{"n_layer": 12, "d_model": 224, "n_head": 4, "n_kv_head": 4, "head_dim": 64, "d_mlp": 896, "vocab_size": 2048, "activation": "tanh_gelu", "norm": "layernorm", "norm_place": "pre", "norm_eps": 1e-05, "positions": "learned", "qk_norm": false, "attn_scale": 0.125, "bias": "all", "tie_embeddings": true, "parallel_block": false, "init": "normal", "init_std_qkv": 0.0334, "init_std_o": 0.00683, "init_std_up": 0.0334, "init_std_down": 0.00683, "init_out_by_depth": true, "optimizer": "muon", "lr": 0.00739, "lr_mult_o": 1.5, "beta1": 0.95, "lr_head": 0.00315, "grad_clip": 2.0, "warmup_steps": 200, "schedule": "cos", "final_lr_fraction": 0.0, "batch_tokens": [8192, 16384, 24576], "seq_len": 1024, "doc_mask": false, "train_tokens": 127700000, "steps": 8484, "dataset": "wikipedia_en"}
MLP neurons of a small language model. Each row is named by its layer, matrix (up: input weights) and neuron, and shows model dimensions 0-95. Each number is 128 + 24 x the weight over its row's rms, rounded and kept within 0 to 255. Numbers have three digits each.
After each neuron's rows, "fires on" lists the tokens most often at its 100 highest values on Wikipedia text that the model never trained on. A number after a token or word is its count.

L2.up110:148124138175166121119142104131101135131131120131135107093104113121146155097133132118117091122120107105122128131116135166121137131163084128128137115127125154115110127103112144155122157132123121143121121147088156075099141072173096123159133160095120135122132128129112106140059097167091117154
fires on: " B" 40, "ag" 29, " Bar" 11, " b" 9, "ly" 6, " Mar" 4

L2.up535:123100130163151154168084163133164136108113152113138090148132141120129100124117124160104133130145126135148095136129154147117152114148132135102163145141131147115170124109121113089126131106111133134143126120170106080166140121115102133103163113128102107137122114154110131113106133129138126120
fires on: " inv" 32, " dec" 21, "inc" 16, " inc" 15, " occ" 14

L2.up608:144112115123142149139110086137105148101116206138117155100117149134157130150092127148134115124110100121126098126147080088138122124129152113165104141127126143143113126100125132130106131122137134105148118068154150112128167128128163101145166121108114108100177170143171087172139151138143113121
fires on: "ou" 18, "es" 18, "ain" 12, "ces" 11, "hes" 9, "ans" 8

L5.up541:154146119099099096116116172113145120119076084099126106149134142156128094121141098113141128152091128126150117127163102112149177115123101135158205136125128123170094109121117116142145077144165092109106098101142166167103145125061120164105118114133119140097120125136091142127108182109139116158
fires on: "an" 18, "ro" 9, "o" 9, "u" 9, "if" 8, "ou" 6

L5.up448:118121127129120092095127086121113096132129130121165105097142119114109163136125129124133106123140076122165101131112133140107127148138117129147171146120146167110110127127134115111176112113128157151102141098123112128130158123085120149148113079105093130133109095139109149152100108136098117143
fires on: " was" 57, " is" 28, " an" 7, " also" 4

L5.up2:086108128112129113130110137112100096115192119135106135141090143089144148095145126166125082141157107113127087143141121104124118107109121154154133149093166121112165131119145130147087110111119139107209141119134149101148157122136171106122144166146120121126143087108157102169132120109104102135
fires on: " as" 36, "as" 20, "es" 17, " Des" 11, " cons" 4, "is" 4

L2.up850:162086120166109077163102191129127103156164124099128084128136145148102140123142141120155098144162162134160096134106156140102112164112114129159126147123131158128148127086089154110142110102106121149145111124163119177155113166127126123142143096117106088063129166114105111150138126135131130127
fires on: " L" 41, "v" 30, " l" 8, " D" 6

L2.up220:109119139129136136135069087124080133156177124140097142087125118113062171093150121128122118144136092121110131120109122160130121133125153169154123140164137105086120091128131129142099142116131099106141129134142116126107105097146134162131108100121165145129129142135147087189115177164121139168
fires on: "ish" 24, " French" 15, " German" 15, " British" 10, " American" 10, " English" 9

L2.up193:163114142101129170092156128174125175087143106144124118140076110093124141132122132156144119153177131127162158131070101149142150137116163095098122144146160105128095157101141125137093133090144119178106097131141166155109132136156152119106173150141136126127149168139134130150115117109111095100
fires on: "ud" 87, "ab" 6, "od" 4

L5.up466:112130132134099082112117113126110142101172151138131127113147139147091146130124151122128100081122150141161140141150104097122115141162140113109120098143134158082126103113129121151152107141082160123111141153138166129155165107111093104140151116112103100103134109118142100128172117131100159119
fires on: "th" 22, "t" 17, "p" 10, "l" 10, "r" 7

L2.up587:126113119136155120122073130102105165151148145123148130108111125148125103087131088127146116196129159165091144122132190140114091090127112116153148105156115142144143162151147093134121137145137133105156149133174150108128113136153106139125098142144089128109097099128072145108133196121124106139
fires on: "ue" 55, " le" 26, " profess" 15

L2.up248:153111153084151131127158111079111156137156152122119090109125180145148166090105117105115091123112092107126184146113095129170115143137150051189103155095149100098100117106142099122104131134147136150142109148148138118112101095147105119146109156149138065129161148146127168119137159145173152096
fires on: "to" 29, " ro" 22, "lo" 14, " Ro" 11, " so" 10, "so" 7

L3.up283:111143193105116174148099136136079138159170148110124138097135132083055172135141113149124133150119090124102083151148151115095142147138134122131133161167109108078145107129062091146129179171111145140138121104103152115117162137126145098149120117138161130140112125145111107097111138150132075142
fires on: " for" 26, " For" 18, " cont" 8, " Gen" 5, " ac" 5, " (201" 5

L5.up802:136167118116115124124087097162189118096130149121202148164091142138098166108122120155140127103116146130152141149125147149179115130078142114109138147135124116071120147124088090128192128090133144129141085123115127099101129130128140169132143138165128137156145127118117143163108112118132120114
fires on: " r" 24, "R" 13, "il" 12, "ain" 11, "ri" 8, "ick" 8

L2.up115:157049104112151150152113133160124151092110148116125149106112127145155146110132158170149109123162157118105158142110134122107115163109107153143120140152169097129140151137128110112104130113103132112140163114168151158102131113121128122137144113146104153079195119125126079121140144104145120128
fires on: "res" 46, " cons" 31, "emb" 9, "ans" 6, "ces" 4

L5.up426:137157115067112155110122165146114152121118138116178160128107139105111123155118131100131136121127120148123136133182111133110157088139137172103114143166104146163128086093126170106116142139130177172153100138163100096130138125078161128117150110147126114114107111158111155126166138130098091131
fires on: " at" 21, " For" 18, " 201" 16, " 200" 14, " 191" 7, " Pr" 6

L5.up706:171137151167115129126153108135125162170116094068150123127142113145129150148152144186092149128140120130123201144158111176155124123085129145120163122119148149144146125157158139162098097131122104165138086085136086134104157132140118112147136120115107123100132149132145124092153123152124136082
fires on: " and" 27, "," 18, " but" 14, " who" 6, "es," 5, "e," 5

L2.up752:112099119137117117147102124185130198122142096127139145115143153140084149127144152131145132165102133120134089127083113128099120157165079113127129120127163108132141070124141096116090127133148144170134079114132108146094110134162110170130116100110158158112134115123140145152094090134168124125
fires on: " en" 31, "med" 18, " En" 16, " em" 15, " ord" 8, " ent" 6

L9.up145:153139111100123133117119151188112157091098122164112142109154109091163154133143147128108151064142134098128113139138158085162077107155093132126114122111075147128118084106099145168131122149122153139126123123145176121149121090050107096141131134111099097126167161091130138104108110145122184118
fires on: "s." 25, "." 22, ")." 7, "y." 5, "er." 5

L5.up411:110101131079140153128147102152129135112142154135189112143120137104090137125087109140071104156158126135163102098101131151144139159097125095125175138110149170162134119135135055062102145128121158126103177142121142108114124130089116140148138134090143147091125179104130125108115117141135125127
fires on: " d" 47, " e" 13, ":" 13, "." 6, "ro" 4, " |" 4

L5.up642:122118134148128113101148127187122167126105161107174129103102114120136137060130115109145121140131126118114108118146125120170146143101144187141130157146117162139129119131115097155127120165112125136090116103111128088138154118094146146109146130051142113136176092119120127134114110158102125133
fires on: " (" 34, "o" 27, " |" 15, "4" 6, "–" 4

L2.up784:131134138144141157149115123133139133141108155147140142119076092151117117176146072129136102157121110095120137110139100127103120121143088101112098107095112132141124150113131120129134107170145114108138092089128158106139142134123141132129140124160139148091173129102160111102096151208080154109
fires on: " (" 90, " " 9

L3.up874:175108149149115103154153130125152116162102125109156099160141149146078151075117152150087129127138107132145126121184134105154082135098149157143082168112142191144167138163118115165115126129142104129164074123113106136118181133132131140123140128108143121141102131124101116138142104130158102117
fires on: " and" 78, " or" 7

L5.up550:125110127095099140074133131099130122105123152133089135081123161137143147118106121118154121136135115126159110133133083140125123104124156097117136134163155067134099133134153110139127149105146084127096141177117154156080127094134155149101100134089176111115139128102109182106162089134136137093
fires on: "ro" 54, " pro" 30, " ro" 14

L5.up238:176155113162131131139151128124126118107105124134147102090167120137158144135131173162175144130130087097161110154129125105129162127093126150143147091188140178121129136092130104116137127113084176129135117145096128118121100115117101168083130162092123124109163153140150132133162128103106152130
fires on: "ig" 25, " other" 13, "est" 8, "tern" 8, "ort" 8, " most" 8

L5.up236:126129141141129131169097165146094092111176137145179133149123143139099111142126123132126125159131099104094127135099131125117067141138103157152142142119106122107138149151108092132106149125120117108142126148147155173153169146111144123117144128154150135089133106114135117155128096077164114107
fires on: "il" 18, "es" 17, "is" 13, "i" 12, "a" 12, " m" 8

L9.up724:143149108175105136104143142150104116135155092149101129134119165093134144119155107130151156116111144148116083142137136091130123130121150134094145127160114161110136123112121121108170132124152196165147146102127161143102117100100137127130101134075090149138131126108135090113108149112113151145
fires on: "n" 20, "g" 12, "\n" 11, "l" 10, "z" 4, "k" 4

L3.up331:150117119103141116105161132086173158142084131101177128127099156094177138090130118126103111140062085119122144096112137130164106122121157136156145150111120061140128132112148121132157136108153114156115137153131094149108111139096128129123074121094112130119155176098133204126122097151138135115
fires on: "if" 33, " ro" 25, "ott" 8, "ife" 7, "ould" 5

L3.up205:129133124151153126192167153138180142117150142143110121118091174083099117102146113140122116136121093146095101102116085085122100112140130142125164123104117125131092106089113112135126127100123070111152136110138131102150160142146125129121089088144151131145157125109121120124138167119145162152
fires on: "ly" 26, "it" 8, "es" 7, "ies" 6, "aw" 6

L5.up526:138142105102123120080097119119135143113102189111128092113105140122100156176105146134095151131164134126162124110138134162105105129116115111113172148138140102135084173138186070082110138094127136187161131138172157141143112164108155113116143141095122134147110155065137135127109122127125139087
fires on: "chn" 12, "r" 9, "av" 8, "g" 8, "ra" 7, "v" 6

L3.up232:143158130104077091109169101099085161135117122141175124143147129121117079126162103131122143100132161100162141123117103134148152107166134109092109141105155159081115138153110074128100138126120154132099069114136135113119109143142129146111173149154153161128152098142168160144089129095131139093
fires on: "land" 25, "T" 11, "F" 10, "ad" 10, "out" 8, "in" 4

L8.up484:090143099093108090110134143150049115157117105089089104161120141146144112116146115132122132096127109160125145137120111142112120105143146124098152147142138146099118139106099129091130132112141171133160088174135137107118140090140119131145094106099105105137135131117110097134116137120101133127
fires on: "l" 40, "ad" 16, "r" 13, "ak" 10, "g" 4, "or" 4

L5.up860:126122150120175146107109097145122139131080103121146133081105118144148148164099137161144114151136150128136137096122103147152098139153129129140118156185120130141113135134169117107114111180134119119149090124112118138162196151147115121115131119151156116082136126141145125120114172150148161121
fires on: " |" 66, " " 17, " and" 6, " –" 5

L8.up688:133108168132156139123149112140130131113154118084148122166128075120172159156139120084134128087147155138158081127138134104133133142129100132089153125129116186170100153131164152115116166114142121109098138096122083075133158157124123137116124089153089098102146144130106138133147153133088089141
fires on: "s" 40, "ig" 18, "r" 14, "e" 8, "re" 4

L3.up85:154160115133173121144106161126157143147094124112110134122096150160105129154148116117068148134134114114099140150112117119156133175146129127113092158124098112162120159095177141095106152158134120134101126105153137077089081171103117126145083149129097113087130129113109117127121162186157164111
fires on: "." 28, ";" 26, " " 26, ":" 7

L3.up713:153114087105162114104188145147140133161172135161100125151149105097144150148152161090140123108098107162104153145152181142128123161144130133140203153163116127101114145135138117113126093133067091108103176152169122086151154125164096186126134109130101150109149123163112127146106140100125132140
fires on: "ent" 66, "ant" 26, "rib" 4

L9.up780:138119122097113123079133154115139112114135083131126134110148093116166130139132121155101086107136113175131144157113146134110107123126104142103138149087125107087119107120142096127183124111141159140069179047145112134175124155138156123117126117089120084134120158159122142124138115160147083162
fires on: "\\" 33, "-" 26, " an" 15, " is" 6, " (M" 6

L8.up667:134122098110140172158119162134114170093129140138090131154129123143147139105146116134125119107126138131127108123159180137149118166156135145126100114098189117133099141129136091125130121180160100095144138096087091091143154152124147149061114112083130112126178110165168184129152124167129113122
fires on: "s" 56, "ers" 8, "er" 5, "ents" 4, "ters" 4

L3.up767:098141130141125123086133151123156096141169118131144152092143103100132113152113114092094155145115134173158138139145136142119113125136162142156130104129157154104147168145134093095153149107105137137124158178092113150110125134157165122117109117100094099099126098137116159169110151126095113125
fires on: " Gen" 22, " ty" 15, " sim" 15, " gen" 12

L9.up51:127138148107171160128128116135154114116152105137093138094109124136125182122125132146132119111113119183114140100136153152150110094139083098137180121120139123115083089132128096098196158124102177152100123125077123106099156105214156177130137158121111085131131123085071131173128098163136148158
fires on: " b" 19, " C" 14, " B" 12, "r" 11, " c" 6, "g" 5

L5.up21:130082121185140123157129124146148142103099123131148138121167109177115144149192158124158110072129134124104070123090118144110126162141105137110103129167120156134113120140120075110094139104123145140133160125093107106145134138119120133093130145151107108096124139132156110125141109105164117169
fires on: "r" 18, "est" 17, "ig" 10, "ath" 6, "let" 6

L2.up479:147138136120134164127111151170098164130141121097164155167097104127130157117132103169103132108149135144126119141124110126126155118120142113109173115135154153105113115117119126163095125113175147136092111130115151113096098131107148083119099110114144101103091096120125143057083174108177132105
fires on: " En" 28, "un" 21, " en" 7, " Wal" 7, "-" 6, " In" 5

L8.up31:071101159133109195172183154141135141124123137108094149109111154125151126156148156166089163145128088156117137096124097094121103103142133112146141139143134096132110103152139091115138104131095123165142105111130083139128126159137117110105182119123137141111111124119141111139149163142127109142
fires on: "as" 16, " m" 10, "res" 9, "s" 8, "aged" 7, " on" 5

L5.up686:162116113128126072100137126122124174117167111191137111151135168125097126153154135096124135104082145142093142129152126143140143110087122129105109138128106120148133149134128172110141137141105125140103138101137127127147108136119165139135127110112132133051163107184071117152126124134157103098
fires on: "ant" 21, "ri" 20, "ric" 11, "it" 9, "ic" 8

L3.up59:163093152116135129146121141107137150145164152131142102142117099106127133126156146099132107141111138108140108131134132160165130117111145135150148126184083097095122143171152109155117122132114097093103120117146142131095129144121119147116100085120131147133124110127126100090125157151141129124
fires on: "ust" 48, "ist" 38, "ent" 13

L2.up568:153108135121117109121111180153131159096109139180110134110117120130106095082144114118141118141070145134129115136134129144159105145080166131132090125110111152184135143110108166157118165150094081092163127139152100123122101124145096121136066130099084144102149094126124114101132163114131121139
fires on: "ue" 46, "ime" 15, "ange" 14, " use" 11, "ification" 5

L9.up563:155116110148112136124122164135107156152091106169095117118134092106091140143126135163111170118149142111110137133101127108143108102142141129121169136121117135123122141083132139143133128117124109145117110093118167146158107143175103155176107141162120116121124116126154110160104183129109103110
fires on: " are" 55, "x" 8, " is" 8, " were" 8, "ph" 4, " occ" 4

L5.up106:115114110112137101119137117155156132117162100061121164124117113141170093168138148160160128149146115146152137143123130081188107120153154132141109141089107105088117138108087120154114112157152130174135158133147140097118126120087082141126128133140122099089145117153145147094188127169142101112
fires on: "t" 40, "-" 14, "ter" 7, "T" 6, "k" 6, "e" 5

L9.up696:147138109122055099175121133146135095152140096117150163125151105181140153135111103170149112123094130096128116130160088141173162156127141144133143149116116113157114101122168131072158117135112115136125112132124174139148158091128101120111127118103124133093120150128146128082144118136113110136
fires on: "8" 16, "o" 11, " 198" 8, " L" 7, "t" 5, "ou" 5

L5.up865:133098098130126121119103143134196170119111117118110091165096124123176084165120104114092128095153125155135102157153138162163133089126156130104163170139159128140135134080130113109132097115091127095145122103113130113150097162138085069106109138141105095137125106179109134138089115116113106146
fires on: " acc" 33, " inc" 15, "c" 15, "cc" 14, " occ" 9

L2.up474:187109096134122114124135142143169141127150089158116107072127140107132121138167188135134120122095128108153177135130124130124122139156123157153123120108122139143150087058145080101141142101134148112113132161125083142119149152167129112132165114126164106160146145133121136107125134119095111110
fires on: "." 87

L5.up761:106127100128138104142160106161079099169113089154123161164116167108149119093123100122060111067130147140127129121146100137170101094147138138119172122095075175102135092130144149093114136157107177122095136145135106115113099160128127148149102151098098130076160115131115134154150122120142106099
fires on: "m" 24, "g" 15, "r" 9, "j" 7, "t" 7, "s" 7

L8.up222:128135164106104134141129120128121109129116073104119163119137137134141154116144133140108136099095126115124103122147158111099112094169115123073092126089169127088069120078136113111165102138114139099117165136143140153150116153146146144109142104092111132106118121104125112087129132153165135127
fires on: "a" 28, "i" 20, "." 11, "E" 7, "V" 5, "F" 4

L5.up55:140115108093138151119111126167139117170131149088148140173121104123087121139131118088140098128112144095119152121160124103094109143107090160105162111153126119115138145143171098136162111101107136172089111104133132188108106157140141163148124098128102123092135109108150129101147113123134116138
fires on: "em" 33, " may" 12, " will" 6, " hel" 6, " can" 6

L5.up49:158150157091148125154137123178127197084157108098172150117119125162159112114129144110112100129126159120100121142100156140151135115122098165145148147149100125104101117154118169145134112096113128112142116141142123153149134171104181131124140121115140097131154134122142118194125149155175105139
fires on: "ust" 28, "v" 17, "nd" 7, "′" 6, "o." 5

L9.up626:089116132087125121128136148152111119117105124181169113098135077143168138112123156125096131116149133132095134155132149162162120127169141144126129117137158148126171150184143116054118086146116155112138148136170136111110170153119119113119158171110093153111137085146142123113066107147135153144
fires on: " m" 16, "}" 12, " km" 11, " mi" 6, " ft" 5

L2.up601:140142140108155183177138155089129136128114099142154159117161128133121158154108109108156074113121151084095139145160116146116145124120165142104114108146097122110183113138109136148098145133104132123146128119151131093148095116094132152102134137142134137113103123104086149111166149089130111114
fires on: " 200" 79, " Sy" 14, " 201" 7

L5.up120:137128156089155075113089131164128136131178120118099144101097172148166151118113136106113149129119138121144103164122070124130119146119110102126138139087154145125096098130184113136134113144119126117105113105140119096116173112144119089072120065116130140097104157171089167130120101135158112144
fires on: " 8" 13, "7" 12, "5" 10, " per" 9, "6" 8, " Q" 8

L2.up383:047136102147156163133133146104139111157159136143155168104154117120154127160139157144071112112113093079083128106131117103122106162154155128139154119158128116128105140069137139140147091151140096118120128121133140116132140146171068132113107141139153100104098103143134143141100114094128155153
fires on: " Ad" 46, " in" 20, " ad" 19, " child" 11, " dis" 4

L9.up214:100104143143098131123100139107144105096100135125108128134108114101161135107130154112154159079123176151114104117118150115126097199130182112083134129128139126163108153093145094124117114117145131131084128111104140136162143143161101116074150128098120109090143163172177126109130138130095115137
fires on: "a" 26, "s" 9, "ation" 9, "e" 7, "er" 6, "es" 5

L8.up574:144109142091107128153123116145111130168077146154151120133131182134085157096111130091136111113086131125116116145133156105155115146138137116120176141159129140161136143105086096150141142122134164166153088085123109132164172167126162159140146100108125123159140127152082109089112109127144144111
fires on: " and" 27, "c" 9, " they" 8, " can" 5, " to" 4

L3.up666:138132119091183128111126124092123116150146159085150096150103160103139150122142142104133096129087099103106119126138121112151081184119114152155167153145136139081118147132158073144150151107138115122112091121127166114162125114164133107115113109129090111107164137110134123093144137135154146126
fires on: " to" 47, " can" 20, " would" 13, " could" 7, " will" 4, " may" 4

L3.up340:147110122137126129152161114167103139158159061141160125086129095117145136113144130161134089089143106089141143146152148127150136134070095126130129113116142109115128086128142094158097095094167128100109107132106125138154155085145144126155089144108145154123130166130115128149123166111134129183
fires on: "-" 28, " •" 24, "\n" 19, " /" 7, "ation:" 5, "q" 5

L8.up449:114156121154121124144124095081133121170122109135150129101113107163146140091170141134103140107117145119127142137129117146132106106133125127116099154152093148136122153157116097124123127124111133151150122164103097093089162149108130128149092090113068130166115111147135125033147108116126096149
fires on: " O" 15, "t" 11, " At" 10, " On" 8, " under" 7, "On" 7

L2.up689:136099150144130156131130141128134105135161094144162112132122131081097153134101150133130078114106078073122114123144177116122111101105120147125180157117160086122132101123143111092121118103133124119141096111067131119106163134162092123154113150117123163147145141140123160166132166131107129112
fires on: "\n" 28, ":" 27, " •" 26, "s:" 11, "-" 8

L2.up872:163108104149157140101124117100135175097157130123079139098101151113116125096147145162136140144088120101090117134151103110113122142166109126137122151132138138115103104106103116159106090135164101105153149146148168102124160165135110137065171095110106140163155078136095123152130164183142084124
fires on: "ained" 28, "ied" 10, "'s" 8, " writ" 7, " won" 7, " Best" 6

L5.up53:135131129150089102113118149139144113081111115103168136121088114081133135103173134120133109121128123134131108150151119149136125109112144143158118096109138124130142123130161116109147125117141067141182121098152127145124142104106133132120124110167133114131102129131144129108120135115149146168
fires on: " stand" 10, " lead" 10, " set" 8, "forman" 8, " album" 8, " All" 8

L3.up95:104116140129167150098093170112130105116138117103143150122117156118143155142107156148113157116150115120116131151131090104135124137120124051152193112117123120111112151088109115127166107141172123139096094152107121123104165147103116095129112152140144141125115106187120088156126138137116126128
fires on: " in" 54, " most" 11, " club" 9

L8.up562:104082131116090154169137134116152098122133114115087104137143117115116096120148137119152138109146109123100111118145158117105118112085131139134129094119176148188144140127133086146158119081119190123149136097133133133104154160077122113150149124116099128158125161147072099080110112134141132161
fires on: "pl" 44, " Pl" 10, "pe" 7, " l" 6, " ch" 6

L9.up170:118126162089124145114177093089121096111145089134114127153152180153173155131107096129095131137141117138114135129148121152092155170105153120092141158143143075172122123181091110114126112146169105149115102140122147125102102133089136086112130093156145138121146153162144167146131115143151094122
fires on: "," 28, " ro" 8, "e," 6, "ul" 6, "s" 6, " pr" 4

L5.up779:130110149114117129112173127162138131152129128146111113120115200125147164176094129160158134152137094139124167102134079147122103174137086141091108128154130122172098153108132124115136135084119106141131112127137115128162109138114153084110087128107111114160127125099128125129133114117124087122
fires on: "ch" 24, "at" 15, "g" 10, "r" 10, "ether" 8, "ph" 6

L3.up142:147115092113119137128115146116133146136120109103131132114146166107131077117195131156139126106134124152136113133135153153167136134103170158128121099066143130121131136078145151107108144114145093149126148145152062132112136110185137117105170152134130110138105120101101113130104151125091115122
fires on: "." 69, "C" 5, "ew" 4

L8.up107:123090131086111099099135149133125112156118114145111107140110155145151123141116129110129093166129117152161131131128078111075133140162132154120126178128113150112121136134124093137124153121087186110114149136127136133102141112126193118079158113117116124089133152115153130105120164132140131115
fires on: "k" 19, " where" 10, " for" 10, " (" 8, " as" 5

L5.up32:156090152139154143160128161065145113167126127126104128132122139131141189098152169088151095125141150166076131146088123166095158128120145165150093144129111094144177150115100146071125091097093158127122111135116144132189121105131088141137117113125142128147123152154079127101163132126117149141
fires on: " L" 28, " l" 18, "'s" 12, "ous" 5

L2.up716:132166138135102119137129135108157107106150147154129114116074120133157119130138156163128110134143128130141120165137114119137088112159122104134144140112132140070128134125137105092148141118174134055112117126125116117151169139168101089154135142136120154083146132116089144177140107105128157140
fires on: " p" 95

L3.up751:154129183113128128142094130150174115131124159164103123116118157136137132112112167118145174136107126143113129139117094130132090133133103105129095172140112124135102164128113128142099163098107075125163121151127109123135178117165117140090138153106135154114119140152131144152156074164163171124
fires on: "6" 27, "5" 12, "8" 11, "2" 8, "7" 7

L2.up176:111099122132122129102107156107147152132146145135151091164126131089119143095192113115121144144112176110159134151129105125130140174139150144138113103110124110149104113146098121111091132102089155130108098124146085146164141125129142175110103183087124151129104122127140166147125091131151133132
fires on: " Sup" 30, " hel" 17, " sup" 15, "uro" 14, " Har" 9, "ó" 8

L3.up30:203112155073135129176132136149105170135158146109114133175113086124151125138127110101137083104108140128133111145085113129148124120097111166113140152148104159080129119147113094147122101073151098128080120106159165143126112142113141119125135097134151149129119079142103093110120105115156091099
fires on: "ist" 44, "ust" 26, " cont" 13, "xt" 7, " dist" 5, "v" 4

L9.up220:137124120143151114103112137133097135125152135166128118169116122141126128137116139151103146139107159138162144098146144130128114143147122141151126148117130076120108118109085150130128123118152111124128092109119131107135113153166143173150123132099125111138075149173155126099115186215100113127
fires on: " he" 11, "I" 9, " un" 8, "'" 8, " I" 7, " w" 7

L2.up313:100129158123106086099103118100108150080141127131137125167118134124099074106143141100101149146110150114125158144108143142151112131121163125146141149169144103117120146135148083131098118112105123094107142145136090111168147143138124145140103115113139099113124105129145119136127159181138132168
fires on: " (born" 55, " born" 31, " died" 13

L9.up580:082085169163136124125117124120120132149125165119138117163139158131125115124170167123083189154166136156137075131122074104155109164127141153114108120132135089219105107139118112123113106124134166144125114085138097135137139096165171116104159125116117139112113149098146113132109148127138146159
fires on: "re" 26, "res" 15, "sp" 13, "p" 8, "s" 8

L2.up99:134095146107094138067144110156156126102111149130140116146131136095138128088095125140093157109107147124141153131122126123107131142105173126139124160135127135101141122151103115153107079130090108144121127133090102143136146134101133152143109115149142139106133128137145106100159126128112147124
fires on: " (born" 26, " place" 16, " born" 15, " polit" 13, " football" 11, " compet" 6

L3.up86:107161135111107144121085149143134142126196109103156160146127165121118113131147102143092108176128122101133103141100108095129147148141114132148123059100110096146106115107133127125088161105145116168127104119161106137137106118091127150109054126098128121130096127095147117112085117122148153142
fires on: " en" 37, " En" 28, " hel" 16, " dis" 7, " sup" 6

L2.up810:171135121112137100142086158096115130168121119119201071154136131097147150104107115127132109125115152164111092094118135125125117163120113150159181159096118108153150109117155103133118135168110135172117078147100163110132126107173124117125116105081122152139162112138127086107123114132109140144
fires on: " to" 85, " can" 10

L3.up63:161148104093123137094165186117108111159130103131129154104161086126114124104155167138086181134149134141141118125148106153162134137156106143165153167175110132156167076082101122153125104119111167142163095107118130125119087172122110140131084119063155153139172141084123118135099115140091174113
fires on: "." 49, "s." 15, "es." 8, "a." 5, "y." 5

L2.up516:121132118111113109114138105100143080133167140098135112147120111086168158193075114123139111146117150101150132116143083136112105153119097120120146162119154147153129156145125111103157164110152124151115104158121142156092070145154129125137100137110112134094090112125082158163087153121092147133
fires on: " long" 23, " Gen" 22, " open" 20, " can" 11, " line" 7, " gen" 7

L3.up260:145108147121109144092088146114137132163137152116143145155096180143134131142147146122101145166155099112132099120120099137112080141110124117118121141107122165140142114095157078127132147103131114107169157106121165126171164170133145112111125124117125185081126133125126145109126134151119131134
fires on: "1" 17, "6" 12, "5" 11, "4" 10, "2" 8, " 3" 7

L8.up325:158128165204165088114100159122101123143147113108150133102124098108164146108124106173098097135135135162163077129116132119124081108103131187126110128146101129128138120123115103182120116133178150098133100109146163140127135114139117106123108137144159175128151099129130164151126166115150162132
fires on: "\n" 64, "as" 5

L5.up57:092129100108141132166174117146115137132104147120134094121102146116109147120111117168142060123144110144141148138112115150118124138101126153112140133128162148156147107107124090134094109125131136174102149095104154091145133121102117186111149153074139147114178127091116097135124110162158128139
fires on: " |" 98

L3.up555:105094095144098100137143144147142134094110141155113124146115127131151111160091141147101128088128104141087095154129127124156140121118159146166151161124140151141141143166109096099112102146126134123146089143135078059124107120137144093112160109102157131132094147152112093081093103173140136115
fires on: " dec" 28, " bec" 17, " inc" 15, "c" 13

L3.up467:152146175153144089096129126085126109137142097096170153101150109081162151122130116129129088130145096097152122148139103105105079142083138128157136124098149106131133088087150084107108111131183105166147113138130118128152156136143066106138111113101155140137160130126128117185134149122072142146
fires on: "\n" 100

L2.up129:125103112148118112129085146110104151101120176139150158150139149130106153082135143128112095170118128077109112121114143178167095120128113118150164111168142131106092169127171146145130147108129142153130134162141144087153120145109145135118121129100139077112103081133111129124171137125113072128
fires on: " (born" 36, " same" 25, "ue" 13, " early" 8, "uman" 7, " year" 6

L8.up503:106093145142091120133118135152159153135125122095146130164162147097159120113106149104131107141121143118160102146113113091137167139090078116149124128160108108101150091132111152128101121139133142162128078137171082100127167147105155154103111093101171090110139116103124164134105113107097143112
fires on: " man" 28, " En" 15, " un" 12, " en" 8, " Le" 6, " not" 6

L2.up633:178092140125069138126115150089117145138145104152146143105133118135191105138151142104136115108105115166110137100137155146157111107104075140169145114149093136131124110143154141177132114117098128115103163116177129123103155139120101173128086175109094121150150144140110114126107143135125103118
fires on: "ant" 48, "xt" 26, "other" 13, "ast" 13

L3.up149:137160137121107122134156125101115132134168157128134119079097114120102123088104123141148128121144119139156114185184126129103111129148077135094100135140126139084130095128164148121144122114151129073125115093157138164168140151149071124092128132109142160121154117119103145149136100104118133138
fires on: " p" 52, " Award" 12, " published" 11, " won" 7, " award" 6, " received" 6

L2.up195:138113138150113140120139183062091128108140135124137122135154129115085126161123151095150118190122126104131116128127188152153127143084133130119143123146107144119166163129100142153115132150102100132128127133140145130148148100108121167137117143146086148068121130106077110144126142118126054132
fires on: "ue" 65, "ent" 34

L8.up875:134100140119175157165155155090140097116128116096106103108149120105135137094118118160138090097116124153128112146138133074120107139111160168098111139147106143156111134138143102124108142108152107125074102099119136109181142139130101148132132118138133129141174131140145072098122146086167153115
fires on: "ist" 20, "ing" 9, "er" 7, "y" 6, "s" 5, "ies" 5